MLP neurons of a small language model. Each row is named by its layer, matrix (down: output weights) and neuron, and shows model dimensions 160-319. Each number is 128 + 24 x the weight over its row's rms, rounded and kept within 0 to 255. Numbers have three digits each.
A block is one neuron, or neurons of one layer that tend to fire together. After each block is what it responds to, as a language model described it from the Wikipedia text at the highest values.

L2.down426:139077126118126147139128104144150112155120139133131122145134163138180148090128149119105152143134119159145148154098142108106100157126181134146106118141136086167132120113137164165133093118096148129123142123104144139095184129167137138117114111105185115107119123131122180131113140120117078110093097116122102125087089106124127138104139101091136133157140169109135101134132166090116150125073114119126115141133118115151115177122157116134130167159146136126175098132118151130170166141111166
Fires on the start of a location or time phrase: "in" after a named place or event, or "the" after at/near/on, as in "Hospital in Bangkok", "near the DMZ".

L2.down915:162119106055161118198097135104133124141148108140145149116138146160125148129112127097150109115128082117093110100131138137136166178094121107117108094128167116092120108107155137141136148120138120138164156190079169132090117146133111120099133145120160130115096122125113136135100124140113123167125095083133089134132172083123141086130122139197141123089152101159131131117128137122123105161155138096139106096137157149099093161146166126180120117099151184138140141125151124068128104117100117
Conjunctions like and, but, or after a comma or long phrase, starting the next clause or list item, e.g. Pennsylvania, and attended.

L3.down273:106100175105095080127148104089153123179125161133112133117162113145119157114121189113085136080129137169129148125162169155082144116140166130140144135110080133178147134132173091095109077133141149123157115141106137172159118145119123139147141098173159099148142105154116130094125107158133114118159085136067132118116121125109119165126121119129108134096109154109135128129162120117187138145108144158143128128153125102132130163117091129104092121135108087102130155130110130126124125115119150
L3.down908:127115111098147132113068108148136153095131149119114100148119139167164101158138147073131103160123102141157137120087130140130117141131113092131105130092127150107113091147121122126158104150148178092070152128161148131145091145151152129109132091096128114087093108156128168119136157131117128139131168122158158124085121138099123155133149087104137101146126094123140135142132129116100134098134146131135149134153134117129107160133143121091120178117150166110140187112110137125125179124133097
L3.down955:128132180119110097119068093147132121146154148107126105133121141162095091130105107148110147089163118168132127112114124128082119134100110125170132139111112137089108134115076127094157119137125129134126157170123088127119134135090143133103146163153103147126134115145099139144144096134094174141145073175119103136144116138148139084118147117130138138107159097119113141087139155079157124100131143141115138140150131132137144107152132142107167134158137127128145163179123080132143173134112146
L3.down1306:139103143128114125065148118124110114152138128099124122125170154124103147122091096098096082127195121167138132154082142130104075162138143121102145150117139150107149141137126138103167113128142132134137131093127108145160126117151158172121149091170145109104133125163123104102175146155138144134113144142154090154124127091098149145122137124118111155125138107092125142112137133151102141133131137141120102102171184105154141131139154137175105079123104088128137120099134129146102091119119128
L3.down1455:165109112126107099102142093125199133109137131084158119126145135136142103150115150120139120129148130140147078164125118110107122156164113110126107105158131114102094097124159134113126057145155145116136135148151112161119127099163174139141132118170143111084174119120133167088133142150138128120146113123119104148108140088110084144105081160118108190136140126127114132127121114096138119178101127132126106155150106132165157181138104126146115134141137124141113166117071142173144140151163098
L3.down1470:153146124097116138132110088146168109114137145165147146149123139161173132139117174140107196161148120064112119104107109121125154113104151156120099123188159170118127120091124114155116117100124100131168111149100116136122132095127174130068155117125124110142111130100096142137159145156128167135153124135127141075129129094119139172095134129109126111143136178139078135144082156146102110124102158076157119118152127128145122142136141130139139131157133133131130160093114147121153139125121126
L3.down1500:121149109171139118117108154150127159092130129082122062141071189098091138111163135117101090157155122095154117118116118191165143139140175159147062181151119129118142125126117129165095103135121166099106130134146160111128122184101143117149103105099117123110117123122151148099125115140122144171100116108104162138103088133110163118127185107122143108144104129159163143126131134111121167134121107100098142168154109125127109154112113129165100140161099104111137092134144123148161151116139119
L3.down1752:050134091108131150118109095127123118123130174125126158072139127133172156102144128136162111131125121125152162133127121150137141118112129126152119147178130143118118125095142137110135103103105137140130093156115146139094155131128106124164161099090128108140103101138082087175109136156107205133139129114160127131105120151162162139151141125056130102148130114116122131149086084178147154119126145122132130116140150117107146124124142134092176124138114155161120052080135137104151112151070123
Function words and table pipes inside athlete and club career text, such as for in "goals for Halifax", as in "plays as", and table separators.

L4.down29:086152117097131175128133113153144127131125134106139144145133108149137130106109111167115126133133139122129115135120165160084155135152112082096155113130102136125138083110138112123063160139101151075094113105110121156164156102106165105135095157130127178147129114145117143098126159144069134105115140119128148110116100147132128150133137123124150139135150103151159102153140124125095130106143113150160162154112124111129128117140125094107136093152140121108109162104156120107116142107137130
L4.down238:089106125170106130115116126118110134117122086137154151138112094137105103090080117122152124129087111102151090139129065158131151155140122170115143118122120108123153092096131143126084140125150125123136137152130152139103127123127143147128086093153095132103098176125148117141111150141088111095139128157140153145149146127151160132111104151157124133115129138152155104119135152119106138149116137147137145152182152127149147176080116139110160124104121113113090161137136112099137110103153098
L4.down983:120103153107120097103140110143135110096167138105103128101139111144111088113150097126129135159140152099158150146094138115150138136142158136107114147141115148152132135157161094121156154136098124108139115157127151125128147154139124117123135165132123119126082186082118134101134145116140130178093136157114143083138127104064148168131168133129118111138131108153112151081150135111098129110100077163122124132167123126100135179126128144163132122136159129125127152143120129094131103097092120
L4.down1080:124199154134110115120126130154137117149122069135170125160122155121117154146100112103097168169072112140130137124095141120134108120101069137178118130090121126105146129125061139120142131120132119115096133143130128110128124122130071113129118107124087146156185144120140097176121083130101127159102112162089124136117097146109093107139091111108122127196155109114140121133151134139129134175134120091137184136123108126138176153110125104097090115106105147157128145107123132133112129129079103
L4.down1317:165151116112137120114132127107117090104127150152102122159142106114136124128177164101132083141121125151114064101119128117141140152130122139110150160140107121067118156142165106098151139159134158116147116142127149089151103137152145170124120153119112084087136122080129106146053125139144146184124132125121094131162166125164164152084102128172116129061121123141146149099135123110144129094126157145143137138167124101127159132141133123105089159092112124120101136135129152119109111098106166
L4.down1565:067130111126141133126126133115149139165113160133095116124125126115132162095124122147144159095091099135154086136100139146144113123133140101108137126130155102137116119118147140144127140136111138114133134120143143081093135156144118152144097122087129101154118083126124123094135129165107089139105076139105115151151158152137143112140137124103167120107162143121147137103119154135089157127137142085134121127152114122109151171125143111133166134146145082104058091152097141187115128156128126
L4.down1660:109113101142103127108134081153125111094107106121157123103113098134150098125116112121138179085156127090167109128083177166146108136165137121098166130094085127115115118169067157105132129135125160125124110137161103141144111117117152144112099094126079148138153152162151152172145118140090087156151095105090200123157105149128110142132134162086158138152142095124117130165112105163103145131146120125131118145151090109093123128108131123124147156109091113162100133116122136120105164144177171
L4.down1757:104142122161132120079141121090133138152096113124131155135104144113131134117117114149142144129118093126119100133134150138104151110137141114102165118109114171113131136138131149139145140110156170102140107173108143100115100108110114107154113108149133143137089159115150112150135119156088192177182111152097136088087109139138119179150138139146153154156113108166127140162106108193140172142123141151106098140136057158045105142131116123149102108116084111131145116131147113109138122105131133
Determiner or hyphen right after a temporal preposition, opening a time phrase: "at the age", "since the mid-1990s", "the following year", "prior to".

L4.down175:096152127157110118097134145186116150142104094126134152148086098145142143121127135127113153135129150137104091081132140118128080151139120153135117145099108127131160130158098141114129123179112178116076114135162085084120145115169124140124145091123132181106140110108152154152158119129163076160101108124178120085143119147154088122082121154116120076127135122093132129152084114153128132133107120144139134148112129151136123102146141090100153098118138153173141111147096120158131144139158158
L4.down226:121133112133148141143145139161080140144104128130114120094075093115147118103149150098168146126107131108106136088168160107107090130105102098113107159148115142158127135142097145132152104103108114120155146145097143097090168151066129082104122180132108140103138127144075183155110151104122149176121107124144157140137123128164114095138106125080135125170119121126135109153112110141140162141087107126132123136116131104117118146120079133089171075103114166160120078130144139118153178141093104
L4.down635:105146099153123058109140133158182175087105133100121106103190145157153111142107113142159153133111143089115115109158093114130113139117124140116176108152153125100138107135133101138123148109146101132130099115171101105136124110150151121102091111137144136133116162157123136139127102080111151162117095114116103151122116138092118140142096136126119108118124124161133143115098097164142177147130111103125125136137129170135106163151109078111130137122133098115068154106094135108119097120142142
L4.down839:145128108185100148140125129152114059076130127143091124133142159143155139156115107082141118155131148166100172095090167128155117113119140129143113151115148160134146129120132120156180146124137132126134119161102105120128129157088145144143136154148126177099138148132148106116132127102130127128142142118140107103152131114132104091109151106144110076131083149087113132103129125090123137171131123179137145115152130142151111101102138113133108114107108117127143148140130119124121157107156137
L4.down1070:158127115141111164108169109102132132128140189177104084120133107130157093137123129115104133123125140122106131158132147134099079130159132127146134114188147127149108122138138119128130138170131120130119106136135122177161117100117131132103147128125114168094188142082170171114169145148105151126166104107141171064109068108111093120141113131137133096146094147136132116106155108089163096158101108129143156129147133134167094180114134151135102083126134104116115124144104143084143118192187167
L4.down1261:133170147134145096116119109102139168139114172093133157107132119153134093157099152158101137158144104113139121157152131139144103163175137189159105139154126120082055113138133138110155080144116132095153135165171111118158144120101105132121176108152136125153122149119113131158060161107100128176078132102123112119087150139145142151121116135120106139119122149117103133115133117113143128133107091144112118115127170085140090098140125113118134112136164154114128115109106098151129138136130145
L4.down1522:124138069092138104127199149119197154104139099135094135112160169163165127112117125197154129129105134105117163125140142132115144103081118136123173109094104126164151171139091140121178097154162140117136131110110124131154111090138108137149107126114126104160121135125115142129106160138094129109104133114164134123115136104140119166123116109160125179133102137131162156088111107111110126096139122124137104132166145161130139143097144100137154128112150121071137139155133140095131100117122149
L4.down1648:165110091118106103128122133093120187133137068102177120111101133162096149145122152119129108132130124158169134153167099118129141120101171162119094143111120133143106100122094150118135123135104094117129112090106136155129139139141139117106162147142146087147157155108101196128144136094137116111140072104172090198107117104132100131115149130082085136119139126115145154138102125124171112148142119107129130142124114128148086122139085143122149189140150117179149146118113103144132122121127114
Finite auxiliary or main verb (has, have, had, was, is) right after a long subject noun phrase, e.g. "This compilation… has raised".

L3.down157:123144117127122135089157131120128152117130090127163126108133114182076153134110130144140129064150124136146133129099108119041156137077128156133180178122119129122165095125094110126128143149112094137112106089145105097094107090141089151104125135143158133166151120106122147166103088087131150162140117137166106146073135131136139101108118160164120088129121087128157130140116114145131136166139113145132131118111142172154138140166155122143150117123090091137138117110097129150196163155159115
L3.down526:163139114088115106127130136105143124099128126104128108087140101152089124110152132147124102103115120158137102147142073139160171100116149157103128149150131149109151120161149123149160126147125151142148112175140171124131141116142134102132108137171131094109116148137092128104113121127126140183133119158150147158145101147153110139094082200112188178161176120144100149145156164164135076171135174109148088130097172185119125135188168116124107132141120120113144112110103100128117106128144144
L3.down797:112142124153097132124127140117130134103109091131150114185144114104111116133118162118122128122146148122108156111148136160124128143183114138115104129131157141095161121129105102113160157104102157128072142135153137125108110096154083102146145114104158112093077122136123158141100084112185139161135146155147102167104125169144164147131137086078140086147178094132118163136124089126105132131146162156097131116105115093133147139116108138140125137125149124144149162168116101110135116091132076
L3.down868:154113113119104106143098122134110136093116146099110137175129172120135138115138181117163144134126141140107103150131084097110143133100133137121113107139193178097130138107092119086166111107141116123118084075136164124095175120149136117123149129140081154106118127164138133137171119067107110091097188099191111065098125153114138143145118118120146119099125142113131167126107110129129134112107145131192139143129159141132180087138157135108150119129113106129138126090121136096085118113138132
L3.down1039:110107146161143183112099110154139123146153116110112125119122079137136107117130124157131125107091180190160153124139138150114149079118139141110155112202151163107130143107139108117118174125128105140071117117101118082104126095152093136135134118129141095145132114146146156122101106114147113113096151178104149131161119136123090134160113136113109123126145083179171099126129086130143117113151131148166135119128144111141143113156129150131147136117113099112110146147130113154137133120121152
L3.down1064:110107071122150152114137149141116133126101080128136101155121153190122140140150154123139124157132153083131098166128078136145111161100175132149112129151137094150081146103102156111140090150108074096137119125149129129143083094105118138134149085124112141101118116136129142191072131111122116095155071161162126100143116136122114137120141172117115129136155105125183110116092125171123154138159137142167138100149132127146144155160148123116128175123157137159128162101108127129085145125155113
L3.down1119:125169141172145113099136125137153134102111115140151141129113086151088149126115128128097116102099147123135115150144090161089130160150160144109096094093145147137105082130119135088148118088121137167117113113107104120141137133151081125101109174140131139167114153120157142139144170142115115111081107098169133119163126163117127149137126131128150130065132169127155110128105163123139110157159108136135153112139126109142163133091114121147074111126087076124142129093148131150162154130097098
L3.down1417:142113128108127107126120112127190147123126102096087096082127119149101123144090136165105122123170139127099124127104152136154112125170135169133137125126118118123136133132120149103135151107131129136134104093128139135117158095125122136127105141130124137154153135138129177123138137093131087116138121101170137102127117137135086152164125181128177151146120112103085126165073139096112137186141157148088097136142095143150194123155128106143126124108103087110146156132082142091119142117122155
Hyphens joining parts of compound words and names, such as By-Election, Runner-up, Orlando-based, Neuilly-sur-Seine; more weakly, day numbers after "On" in dates.

L4.down65:150122126123166149151126118126143095140126112094104070101137138116093111139099151142164115106128109116139086150124127131166116135110116124153146118134128129178113140112076130100158075149134097166149085145123120159115117120128177085114132128128108119099183155159086141086145154100100119068157117120161123155080152139179087110127089146138085117108112129130114128145145076109111122177103107131103132175121157113115087162127146108121132122128100128165119104092092111122147133151119123
L4.down310:145104161182151098146140124172102138106095134137152151110092122146116100071141130117146097096139153194091149121133102145127135126127090135131122117151143101118124152125083151069146145111110127129102143149113129153125096103141152136161169135136132153091138119164138175154129121098194098112112115178140165142133108114134123159108102142143131158125160163104079124141117167193148122137156097087104110093120109096095150127091088154163147100157155142088126124103129116085127137111154133
L4.down584:173107120125118147126179135138132127107133183115145154111158108118126140149152115134118117119147137127084094123128100164166108138136098127125158125122138118156087160105161135096137147165112118139114142177118155136145124145132145115135118107158138114107162103106126147085126139153133144074138114159110123158110093094109109086146121117142127153137114199151101161145117134122116127158109134113142157132159142106164106122109166125172123096127114090135121144124100117141126139091123139
L4.down617:115132134120112126137126077128144153143101101117088103111131130159142124195079168111142147145149090164165106123141144183095140176151140108143141111119123112129127163125108132173143136152082149118109140108112128138154099154114113111095110116130156090163135147143132155160085194112112144132139121105176116104110159146093109123151133118169131107097123103140139135087155096172157117133127154137089100124154101131147159170135089115103108122137151156132137128112177103145122115197156078
L4.down985:148153133115131110103090138169147089113102149123167141139162156146160109149148128111109130117129151111138086138154168120148142111092148158128153150150135128093104151107084129134124162155115105127145154115093159122131110089119142149123142111154156058122084126151138116092146150118071153134116100129172170100095092127134119131126132119151124131111120116126102139106166117175124118162111128142142112177096125105126130173187058117103105137146128136144131097109129144159112102134159120
L4.down1370:149128156167137093157144110158169116087114165107122174119094151144127135185099135114114153148124113091120124084120113132125178170111068137140111102169117163128134113136141127138158103153107145149130076150104134108136133134104128115142129161107114189115107152097157122089154114149103107067136193110116145112153155111133139135074096133093140151126103089125127154112153077153095121115082094164084088138132117103146130109122131124125148117134141149127131172131119125143138092153134126
L4.down1636:130182176122163123128165153113118158127127123134070096122134103132154144159104120118141097119136099179145123136105174120122139159140106146121115139176149065161166097117059186143150145133103098104150119120096166152125124103147129142147092111093120097139162138089140153136135137116110117103147128095106108117122112113171111133121106115089191100118119161136155132100122112126117127114110145135090118118179155128102164144155101156157147111125117141142096112119132128122156127121143085
L4.down1649:118108110117057096115145133145115123127097184116156138131123145109101135145121167164172128119148091102125091133107107128136192149111136160107134136138160155121152095131103150137118090145081141117114114083124104167113128153147131099137120101132114120094070130163138127122125129080100130108102158177105114113146140152110160107121139149168087152120152181119131125086100121140114141119126120098148060159137087120126116138141114138140146125159130111132166154117125099137145167167145092
Words directly before the name of a club, team, label or organization, mostly in sports careers, such as win over, signed for, joined, San.

L4.down363:140135109151146136131126182095097107130157143101119146088102133132115165137106151135129097075105151087099124142135132160132118141134104111110114107129137125138152085103106126148134125118139105113178141145108101119128136154129140114149109108116110195160141144100142166118160135128128131122179111118135140106138147138079143127128144131105119165129088160171130131105077145113168153150123135089150159092139138149130169161121186152106104129112118145130114180124110136147184110128136099
L4.down720:152175086113137114112110127112122083147117155115127155159144112147091114075159122156111110187092135126103116152087103148160146143109149134124100105107132161108087149137099162118137121107146135130123140126097115112126163153143141104129172135125103153115176124088140106139158175160112113108089127123098117148116176121143149140150146113135096122168132145166115094110121149148136136135102108106150112114153086115133076160137114131078117174115087103086148138141096143085080164159163171
L4.down903:174157155155116141137127141093103102115117158115184143113131129109085124077135191094141139149140107156090129148156128134129110150143136139139112143126154198099123096122141126107118145131185122168084115159105099123160115096109142103114153139102164153150137103186122096108102132150143150126114097113125138160125162164160115123071097120154111121126100111126156144120111160111125083096140090192160081179132160146141125151108108130131118148147084137127118158136121084128137147097153110
L4.down1028:104074129103086138163147175155118191077119113076138088088120182125084141125134107137127099160151104132098146141144122156105155134123165118158138114136156112150153094146145133151115084127104148140136126114152162099139187138129144128136113109128155096153166124079121113114087112127120123129094125117170121101101141184098134128114161096076140170157141088098170107116143099161124108135134125138150130152146124164148163167140090169130135154117119079128087136123115174099142154159116125
L4.down1226:176162157114081149150109124136135141136127096153119083118114100118094134091141127139154125143146170121166165148147107083163119107125132096091142125146152193152145119120121106106134148153116089109128136162145180112065124166151095137081180119157103149133106122116107118106125102119068127099152131125143117118135171115099174128076102109150108180134110075143128122138144146137120135112150126135093122155120126160116150161105138163114167153116123116120115095113149122146073110155106104
L4.down1579:104111120101140114141102118144095100141147116103133167164136144113126117147088171154135128117141122129115128121108122139092164133157141144103159118097178144149111129135139155128132159118144121128163131124114163080156126135126150153172137119140123161121131122125160084102117122108135168132126066075148122141150105126170133081115117121135090104143150114094098126118108150143133127142136133126128124094154173162149125111120103177107162153102149129164155105131127117109119144125121110
L4.down1615:124075082158104137135108183127146136145133150131146142177103128127106080139090187123145124138096150169126157150131116107118124169114134076122159113122152166135160187128126144126123115123121146086099143091176141130152150141152175088139098116110149140128097094161116183160113176110121113117087157143132096110144130144160141135132099110102118098143109136120132117091129124134145149148129140156127118109112153116141149072134173122131140123106131119136149141103142127094113161128094107
L4.down1652:115131168143085148117119162100108101127164128116147151147143095106134101135133128144113116117116164162130127108135111123087075123127143150157091139142112088108104180144076170139089133132159081175146126128092139116093104108135089129141141102162109150165135093118129112084080134120135162134124138172140105117174139097089135111131158101129182135115113151121124076133143130101074141114092154099127120131142138132109132126152084171110163145163120149113119109148107124165117145108119122
Coordinating conjunctions "and" or "or", often right after a comma, that link a second clause or phrase, e.g. "brothers, and is", "at 520bn yuan, or".

L2.down1208:099116098118166095121112098123162125098129122142112137140169110137086068110146116147148136115137110135089116117122151121129143121183094131110154119131181155116128135077136155167124074132131116112095072157133137107121160135133143125145121163142134102111105097117142151139163145122108100105107151131102141132149090173128129152133112132143130160138126149103181164107145080081125145174080151125137080124136109158180112187132129119145111123116098102157128142115101111091097158137123127
Football match scores after "a" (a 2–1 win, a 1–0 defeat) and "Qualification for the Champions/play-offs" in league tables; weaker on filler words like only, there, following.

L3.down756:126145123129079163115093098124111174102100143103121117187144164141126136112126119153149116152170143147115155132127138134142168118149134145132131128094114134166102173144146123106149100156106105144145148129134106124114140099127123131141106146148108145123107148131140136136085153134114144177170130145172138125142105149080115150146098127109098106155128125172146130138107111102139139127097132141140192093132053143113111100087171160105079144119081115112099116094154114107099131125109090
L3.down898:084177146105155107131132138164132160165141138157164114111112087159165075104121119134108124089161134117126169163146122095131120116139136128110123143165099111097127153086088130140121144154113145161052158158138161142151111147134118132091121107141118108130111107164115124152126161100147112131158115106122099188135089126148158132157178101145094154147141123134086135137157109120126174098089114118130161096094104149131130150132131132128131100134084113078131101111126144105151145183115146
L3.down979:103115160147119107174080129127117119114147148147166140114123165160158103107148149141181095150122144110144090195110167118116130108109073068105126155115128137148106141157108127117130152107147089126123117167133094134129141111117137113120122113083165157116126132129103125106133134102126107130139130156146128133138090159163162134157159141176133070093133112130125074177140127121141091167113097124139106171095144123162054118108158140133135132141094105142116133155100140148102139107112138
L3.down1008:121153142119124114144104146133106175151109095118098141179139141179119135152143159119105102113154144106145107150110114151117139075148146163168104153101138153108104190136132117125104113145057142136168137099154160129117157102142155117116136161159172099123144113122119104095142135107127139155137101109134088136140118105099103142126168141171099156156146110124079113122130110120150159132131149131146093150095132088160133083158139129132142135110178103150117130155171152100132137139089093
L3.down1486:117146101125146100123102137163142113101126132125137195132136171125117155133117126107140149132157131092131126071134121119168143095087133143164164116092093119163111147111142099141123129117107111139102069157101118152172161090151091141141132136134146134145162130137138138164147158098121104090108124161105108147155160126157130162117136131160119132111116120128127114145126079160115152140124066126111159137092147139113147118150127146117126116120113120176133188136141097096139100127123130
L3.down1668:089140153163111142139128117124155131130098145178126147103104124097129148103148135141118135133072100130137070141141128155094120117146097105123133093142141110132117094140104122083123131123145151090146135187133136112101124113088134134135123127136128111068140102118169066123107132186124166120138175161104119127139067174131161148129103135095117127122165099119189132103155161095109128089149193119104129134169088144166113142095128130113124108140114106146144135163131144122095112114098143
L3.down1700:130140108124125113122120083100138146111134154160143089085127108152141156109153141146130137167125109111138103155135104161139177176163164102134108135164103133153135157148098164107086163099159148112127094130061114139100121163181133112130105106111111171095143130145178127123131139136120144095128084108157098151123140150082124123107149141149152111153119161109122141145097130149158128135092156159109122145156150056116160123159120208135161134117072134127138141126109142137128090091128127
L3.down1872:124138145127160096161130134117104156133086121107124183120121134124103142120153143068110089118120130151182135117087174140117112106154153114100137104154130151131149108147104149117129122134127121071193154135087156101127110113135155145167167141111165139098104098099147095148076148127106109149169143116120138123142121125157137126141154126127141136110127112125105131109115164154091149142113163109123108124115145154147105130150098151123144130132082134150093141109173135132113112143129155
Words right after a sentence subject and before the main verb, such as auxiliaries and adverbs like has also, have now, he later, they never.

L2.down702:110159080137099162137111133105095135143153165155083118106164117128148153121128119089119098110145137103161098133153149142080105100145094148097105146148097169158142150141071106095161130097111173141120113137123116126132104115136130133197127133124089123125163136134127107110093123179128144097089126147121151116103085139106114148141114139149078122121142119139129114164158160104105115190109100165132160123146070136108154143143106158126108128132153120115113149121083141117156143130127125
Auxiliaries have/has/had and linking with/without placed right after a subject noun phrase or comma, e.g. "outlets have", "critics, with", "they've".

L3.down64:146128108110112130091093127167107178109137154131114144161134121101151158135142116121110164144141133121135124121125130122105124186121144101133107098164122112100051126160154134107161122139116123076119175136141125120039112172131138114127122144141123121115097116190096118102144148165143145121125099137144115125099126119094125145081131121107141129079146182163143113097116126115095117126106162123134111101127127147114089148139128101137133148128106127133104131141139128105095093144087129
L3.down96:129081133118137165150182148134119186112120106148081153099145129115105133143119110099138122115155112121101137107139168115137104147161112111115127117125183108104093113155171128092117142113134119139149118139132129114098108148143143108160163157136102113095143140139135136144131149138145129151185115178135153125153179140088141094103155163146155153135130097118120168122154126096118140130103098170148140153113066145064107129142104166148132148137148187072151141150139109126142115125153152
L3.down119:124080139092108155126110122098154097139086113111168118155088113134157126161088100148134105118157141103158093125136152149126134113123101130126134149138095140116191108137107115109122127099134113129104135163139113109113108153156104150134084126131181106173126150132147175156135149146119108120162095144114121122124097126109146127111117135111107207093131126134162128094117140118136097120109111117145127169101124123124089134143124138169134181171118121106109123178137122170101109130141166
L3.down226:155122130164080112134104133099128131098116140097114118146115063140128139153083159105109097150128102103179194110159144093134115131179143122112159144110149141096180144112166123132156146144115156130125119129102136122138124086083083145120152133126143107063168080168142082148135127151125145132095099132128125106134169124146095125100118130091104101157184176137138113150143119140128132119097130160148109121135120125125152169145120147141144121144139111148126138141125125107143123168127167
L3.down716:137130162124120123154113097113132131112113160150138095120146124149135133088120130138174161092103122140135142120088145148162089076148132131188101122126153118121140132128142167092114125108149165151141138150133161155163140106127138093159130101109155135128110117152100165133112144121129174095169149139129157162100084098156143121082149138066126095133120114120138105155112168112143152130149139137112133155158164136127150151118091149134098190113119148121103104133141134097099099131145174
L3.down742:138150121163138132099100121086126106111153161159092144172125139088119158111143142133145130116092147086081174109122128097140140145122115116142113090101090136159110116134150110161104140069161099146118129141078164120160111116123177134111108133163195112141087154116111093105137099153112127138167106095152141091110124154146099132130097124122132107163080150168145144139109125114090179131158071173087144102117161156126114172122112087123131117163134103168180144134156139159100134162117114
L3.down1012:072119102119089122158123128135107117172147078158103156141073111074131125153140130115148106119135153143113083162104169136143143156152100089135097104131127125120154137134168107113127145114150100094118154123106135110175119119149138110129134121152119125124130118125139122112129129133155162136158123117178132128128145134143132133100170146161179130112119166134154115109147152089135136139073166126136153128127112128130140143120137166126144121175127134176184130106174143145129096157118110
L3.down1449:106140101101119166151144089167108141155130141118071114162120109140166163184100129079134148096099116133141104151116122144140089134150172106133122120190097105126154087137148149110118132151110146152116164156110153129039129158134167102094142138140097137152155133126123145113150109145091151118123136130150122147082124083115124083110122107113122126141169154153149111134130125116116095138110146112116142103119132108133096099119119094171138126140162134107117097139149130143109102186123119
Connectives and separators that begin the next item of a list or table row, such as and, or, as well, | and decimal endings in census race breakdowns.